MLP neurons of a small language model. Each row is named by its layer, matrix (down: output weights) and neuron, and shows model dimensions 16-111. Each number is 128 + 32 x the weight over its row's rms, rounded and kept within 0 to 255. Numbers have three digits each. A neuron's up and down rows have the sign that makes its largest values positive.
A block is one neuron, or neurons of one layer that tend to fire together. After each block is what it responds to, as a language model described it from the Wikipedia text at the highest values.

L5.down70:115110187114141146126093100121127136110088183149133136189107126158160205119123108161042163120122069097108103149108170190119070082086071088112138131141088080135100131110108174151105159091145075102138143196058140119134146157143142138081099141154154105146189106110132200168038113091138113112
L5.down111:165073137158144151092100119104094122127133099069111114108139154139126148167141141114129138111145096121085191147124081176132108140177124113140131119084134126123132120082108156156096104093166118126118143080128158088168136150101126122123189127163081085142095130101113152101108126139150100114
L5.down215:170138081185132131072114154146148091126110151141178115100092093142159098117144137155093162133160073146127164152101187076134109121195157126142083138098090168119134163142156091120109168176128181132139129104149131092134179255092152146093116106076161147087098183080145133153109088093126113170
L5.down242:148161117149110203106124101148135107135108162092170108112098115142121126096125153162153155130156096134104092152060124129134083123123119060134095122118104128110192161157136163105199173130128057119094168140118095108103093160120163126119157169146122145120153103055129116145151099089167131115
L5.down629:153147069149120079174157162171149103181139104186185096136098135104176144113127153124101098104108153088176089157069145143153121151103169128062126043111110138084126109172083145149104114149147106144179128177120153117128109053140121127123148088173088129091136202110133095076137102105133077126
L5.down638:135141149149140138064116104131127107084134120020121112108192117177115149129140154118178100135081156133165155161146144182160129083122104181107138101138119129141120107065119177123155090091071165124142121109146131079152127126123158075152120059159137143118087143145075157112187202090153145176
L5.down644:104103112157112147162135113152087093179088105061092179102141143139109160133158137142146169119147108151080114125208098103150118169149151117124130151103118128166156076156170149083135103114077127101175095058083131152128089166138165111109122087098130125141124155114173053125136123143137097076
L5.down741:131167128089165166165077146124149033140117106123112132142044071126121087155128133134111129101150190118104170100101088119127121129117134132115174113117119108140154109071066103136129157121087120158178105116137145107141138067179136112133182161113164122144151071139125126070201085121092064101
Description: Sentence-initial "In"

L7.down120:109137090105113150130152127162138128078123131114085115098129087110150103137098126106137135138171208116083070184097108107097139116158129161125093095065098044197147108126129150119114082129151098197142063157099144153119154111117171161139136136139105143108138110116128090155053115106157137084
L7.down231:110132095225107160070132109146113104118140117076111147096070153085133104086128137097103202129128169104196064146142124141147139179114126120107082135121168176117107165147129119101160126141148143140098101102123137145154138136152168169140146135188076184083138141130112134137100054137134074141
L7.down398:112097116136127147120109124096045107148099142130119109116157120163104134198091191155055139112073151174112099106129121113126055205135155132106096080170126141071181094166143109086152178157134097127058175133166119088125109155135149135112148130127078136135139159157133152183122172075150134149
L7.down432:125157102139166111141134147093144172147157148096154132170142095135117160129164139104136124112136106173177091081164171107135102162144134154118142148205105129100094074119130140146091120147085193139132136130087159191120109077184117131141169122066094123100144106177168094141158113154172112119
L7.down456:153077037120135148135100115156145120130139094130073155087126155140112157129149161159120106161138172125150078098120100162168115132118093178150146138121130134120089141165128106143132084175128112179076108153089195150113138146080094149163127067114076161180155151134135088188082190123159124063
L7.down498:118089117144124107142124101104141129144191142086123117178110149182115100166194109096116147053126148143151134099141140153170126185163143228133124127084118135145125101104088090092089119152145148150188110134155116128122112127146148148141072156071138090171141100124143112122178144187113115153
L7.down645:113125150087135128110110135142093153115178146127115137138132152141123167163115064159124121057084120146148145173113133146193167169201125156115128165111157091186127183162152138112152139137097128074110112131186118098103157164072192149123182121114149112100112080116151068102110155155109102153
L7.down692:106135086070095111111150071154100147121113122100105130124136123143136129181131145162173124084098197165087098132165138155113121169110136120108117164105128187095194142164120142137170160173113076071109169077115107143100085132175182140136123126180084131158171143103102105148140124102120075107
Description: Mid-word fragment tokens

L2.down649:179164087091125050137182112082141110115111153111151095168140111138105157166143149093113142071087143170151152161123175159135146135136144140154130101082131136099097112211110175142172114133057146189169156175090174151153165131112120149146150188126147115186107171160087095116161141165129129105
Description: Inner word fragments

L5.down226:037127155165164143148069126181131119129185105200127098103109220129088156114086136104087153141108168077149189151142128114116127086151120162103114158121115146093108130139047062102149132100155099139158089141132157161130160160169134094110090106137081084076144121104154157158113106159098071108
L5.down329:084124127177093122088133100132051135182124134147115169108112108108129127118190133126165108084077132154167141130140116065161080170176141118094115172107132182083157113103107107218113124135151097150162168124119194136170119136070144181174158145167137182153152185109086069111155128101161124106
L5.down393:152083128119129162143192106122158111123143140160119114132149151093113164102113091077118186175101102158164073099102146094166166138096169126118174136127133076108174105125147073127178043152126150150185113134123156101109098116107126141119124179162161136164131120127095130112120138084118191087
L5.down409:142047116085181123182145059116078136131148111092172124157103053181142123100138169134126163106114135122106158139125133109084165158127075137110150169136129068143116153164105143124101107152102148232168123095185173120125159025159097136148092149152106164141086139140060160133084098123061150113
L5.down450:060154184053136104115180104155089164170099100149184141110121097138142142130147138132146088089115135094090180123180050121136196200104080148123198164126077149102114113190128142125158133129093119135136130090141103156098093058131091131125100189148119116152108117085083119121135195009143111128
L5.down675:182101170149093116112173129132114192193131104079185174140136124127138113126124106122098132143135153115124128133106106129151112147121102119125127187137083104149131157159158172189162095168140132208078143093215151118140167009151170147163114156082108162110106172126131177145117114078106159123
L5.down749:104110141097084132152158099118110117149205142147070143186089097157112151158166107079135093145131154117181149156085114192125087107126148124081111137126142140154153144165168118191146038169083146110105204153156169125117112112096121139088058184120132125109118158156098071136082130119089131146
L5.down761:130150176070141120118115116153134001155107136121147107157156110148122157104139135140123164139169136156157085083148147115099143106088124116111132147139150132184162185147160132109190170142122133139164102094128155134131106102103212115146094123163166165151129121136111121189115186112096119138
Description: Mid-word "n" fragments

L7.down61:183193121145160124126122145056150147118112138167078119078183068174130064135182098136180118122114086146100128146128118102156135110100120125121083113109110084167118175187138110135099107105148107148090133161146151085109103091108105102116153129176186131118157189168095151145091070125136109141
L7.down164:121104081085113156123122115070090156172103185022129198104170201176101120122130105124114163066142129117108169122148187115149118095164145123122081069123152093199194113063159140105135089109068147112054122136197149140139130123081129111132108065139091115121131099109112113109101132094111130118
L7.down309:110154166085161117150134114105098124144108149090086156110118123116096196113080190172170129148098146080081079161095095113072154139133088095104186073143117057139139125070191157165130188110149093144048077141146142097153110108079090104109130131108073099106144127099155196087094081142113157147
L7.down393:085146154129110133137138103149171142131105165067169131106095143173118085105065159085177063127164115085115088098081092147130127119160126164111114124144107113173143137152177148126114128139097086122134137126177119059100122132102160139194155107144077134100136151110154062109111164141097127123
L7.down445:120088186108120141160130111121080087138065125134141099153113095115136131128128111146105095051092151137112118125090177147111110127118099130128134151160132076169137118094150095113160085129068157133073099143152168153056113112170091035117112158084122092129101135119095097095108085146132112202
L7.down576:108141144127132130129111137128138125118107045115108163100152051118101117130138109102172087118132090115102134161145151179154168150116151124134170186088151137099060160119167156211190175108156128112087097159141147093153173144206066116134122133106120172163089173102112145141151088065163077142
L7.down608:106138105076152094180131118091152062152186124197080129144153113083131125136094142161078154104143127144153070114122100096152134114100115095108173113143164135085132120104071122109131074105106128221095137109169184059164111015121088116110087145110124080108153112116133112115136185101169156090
L7.down666:151125118161104130097106162129156087091061156108134176096142172167190105168195154110151142193198132137133131110106205130141144103160160108146127094109202113203125118089180150123124180102121154113117115151126181123137109097148158179139179127146158174166158207093131101114164140133133172094
Description: Sentence-initial "In" tokens

L7.down58:151157137139140164128127077127075132103115135075135156111080065159104107110132148198165120166146127102088169135195092119074182147126193113149130119072070089132168152087149170165158112127082091157139095116158119175153149091120063131099091137151087142181157114134131157205119092102100098117
L7.down63:119067083119132109064130167110064135086135078085112126164088160152153177119146164108081129139082130158192079128156085131088092186128112140131166136099129101118115120080127168187130137150148152151143077091111183134129132117137177131118078120160107114183160135118089107173173121174135105069
L7.down81:137130133142129145091111100137124146110117153162147189106104182125140114133126185061195137079145087176167129120071139166110152160108133139123058108110107132223204121036121093123121131142149147129112141155121168155152159146124075142093111146133118078092160141120136129094126093160133140102
L7.down354:090176124122166129086134128139105107126119104169126162141029181154099089105074155139169167105086124073143143167162075134162123081098071104120118142147121107130121068115153159115145078118111164119076162113168182178129162143069087137143084138112135117136130114115076127070096124054097134104
L7.down356:153146093145116108142110116079098186090110079177131161118122120112183141141143129176126134173109124090120138186132111028121106081144068131131166107138096091139130138131077148130109148112109131128077081129116140115091170121180129115166110144102162169133098101127127111085067138123133105114
L7.down441:120139072184146089093122167138121083110129120148162088135066102146179177133113148152141148108125178113092111128149102099147117151143116119051056153141050107160122068089129141101161130103141080148129141125106125133118145101160142188113150132179131146128115163150124174158101162152084159126
L7.down501:117099122109152122053118164107117185147129147160131141115130154124151148128170167083144118154092132153132101142157093146082115153135117163108083123112152190154209180074143173167132165079210087133131113146148170101146171142106141090099132165165105118152141075125111088147085118109049168167
L7.down646:091073126127134126156154118160084125128158084159141127138167106111128111142140184176183155124146176132152115133174176084107143152143111114146152184078127104170104168148128118151112090157144076155119162124125128136136066148160152091102133146092091115152133146034170159078110148144119117136
Description: Mid-word consonant fragments

L2.down626:120181072154151112159109116150130135165181191107094114149155116114157075183136096148122113142115134102139129089112145134159138147111202151149111125185132054113180147182127135163149149132167145152165146134074184157103104101131148170148172157168076118181145114173127159113088145220185128139
Description: Mid-word fragments in split words

L2.down309:112121091107144111192118131156109100146125176091114177129096097106088124154085126131160157155191121128128134112113104132076178135175121162139090183180203131117160168165150132136157182145116189108121103090149129190109109103091153104138183172128135177124136114118081084146166136148137143140
Description: Parent word piece, sentence openers

L5.down8:189101171105117131097120169115136125138092150119131109077070142086092153124137123106155114023133175128124154168160111109112142087128178107150118102153156171146162121130176169148155154155141103207069124184144163174136114014125106077106169121107088126164159096124093163108140097141100086138
L5.down135:142172119094135100142119181112102084129154138151109119105123061127102094112144097076105148136101199147185082144127087091173111131136119109140105113075070052102101129200126104115077109160123149135101163152106161133113135082107132159097155154176165120093157086147147131106110085136131150103
L5.down158:145136137155099117123105104120058145147096131143162158137096124111159119147147141103154073139099145114137157078112137121158150134142125113130096108086126081122187190111143133122137130153131149178181138156141140112052148080171089146111204094157172155120119087093147066097092136157176155124
L5.down301:140139154128144124124114162097128128160192146112070158162182181145122139135121110118124154107167158137116129201156098122128113142075136141123162154115136132100150127192117129119140087106106047129125159064116118133104055101093176074117164146122161157088102161096095119138074091117129152219
L5.down338:158089105104139107167053128103091167159163140144146072146159136196148116158132118177114118108077138106107144128141150092116174151103084152157116147113111169166120123162165086110167154129180142213155157137143156137103110082149063139106182128153163103194110104117114144104083149117147161046
L5.down374:123107171140127142178138121136070136131114125179162085101064124120134101159189148188120128151183154132072123114138086115150160138155160094138056161104107107118124115094130186129125170092126127085131122123106074080132162187142188117173105115126063121199168170108115087129099073121122140113
L5.down418:109114115112153112072136114127143161118082160116139051097143075156086157099105140118132120121115121104088165117032091087132050132124083136119109083126142094163114133096123091172156114146127116158175107149097133150137118118130182138176142059148115135165112150064075162105104149178139140164
L5.down754:139110047080165116071085095144219112152132147134099151062103086184123164160134136125124115098206136153045131134113058112117104098149140113183127128127130121072085090157120110090119122059076106155122090180079141136150146105187125117127125113083144125120111142126136133180142178143114175097
Description: Incomplete word-start fragments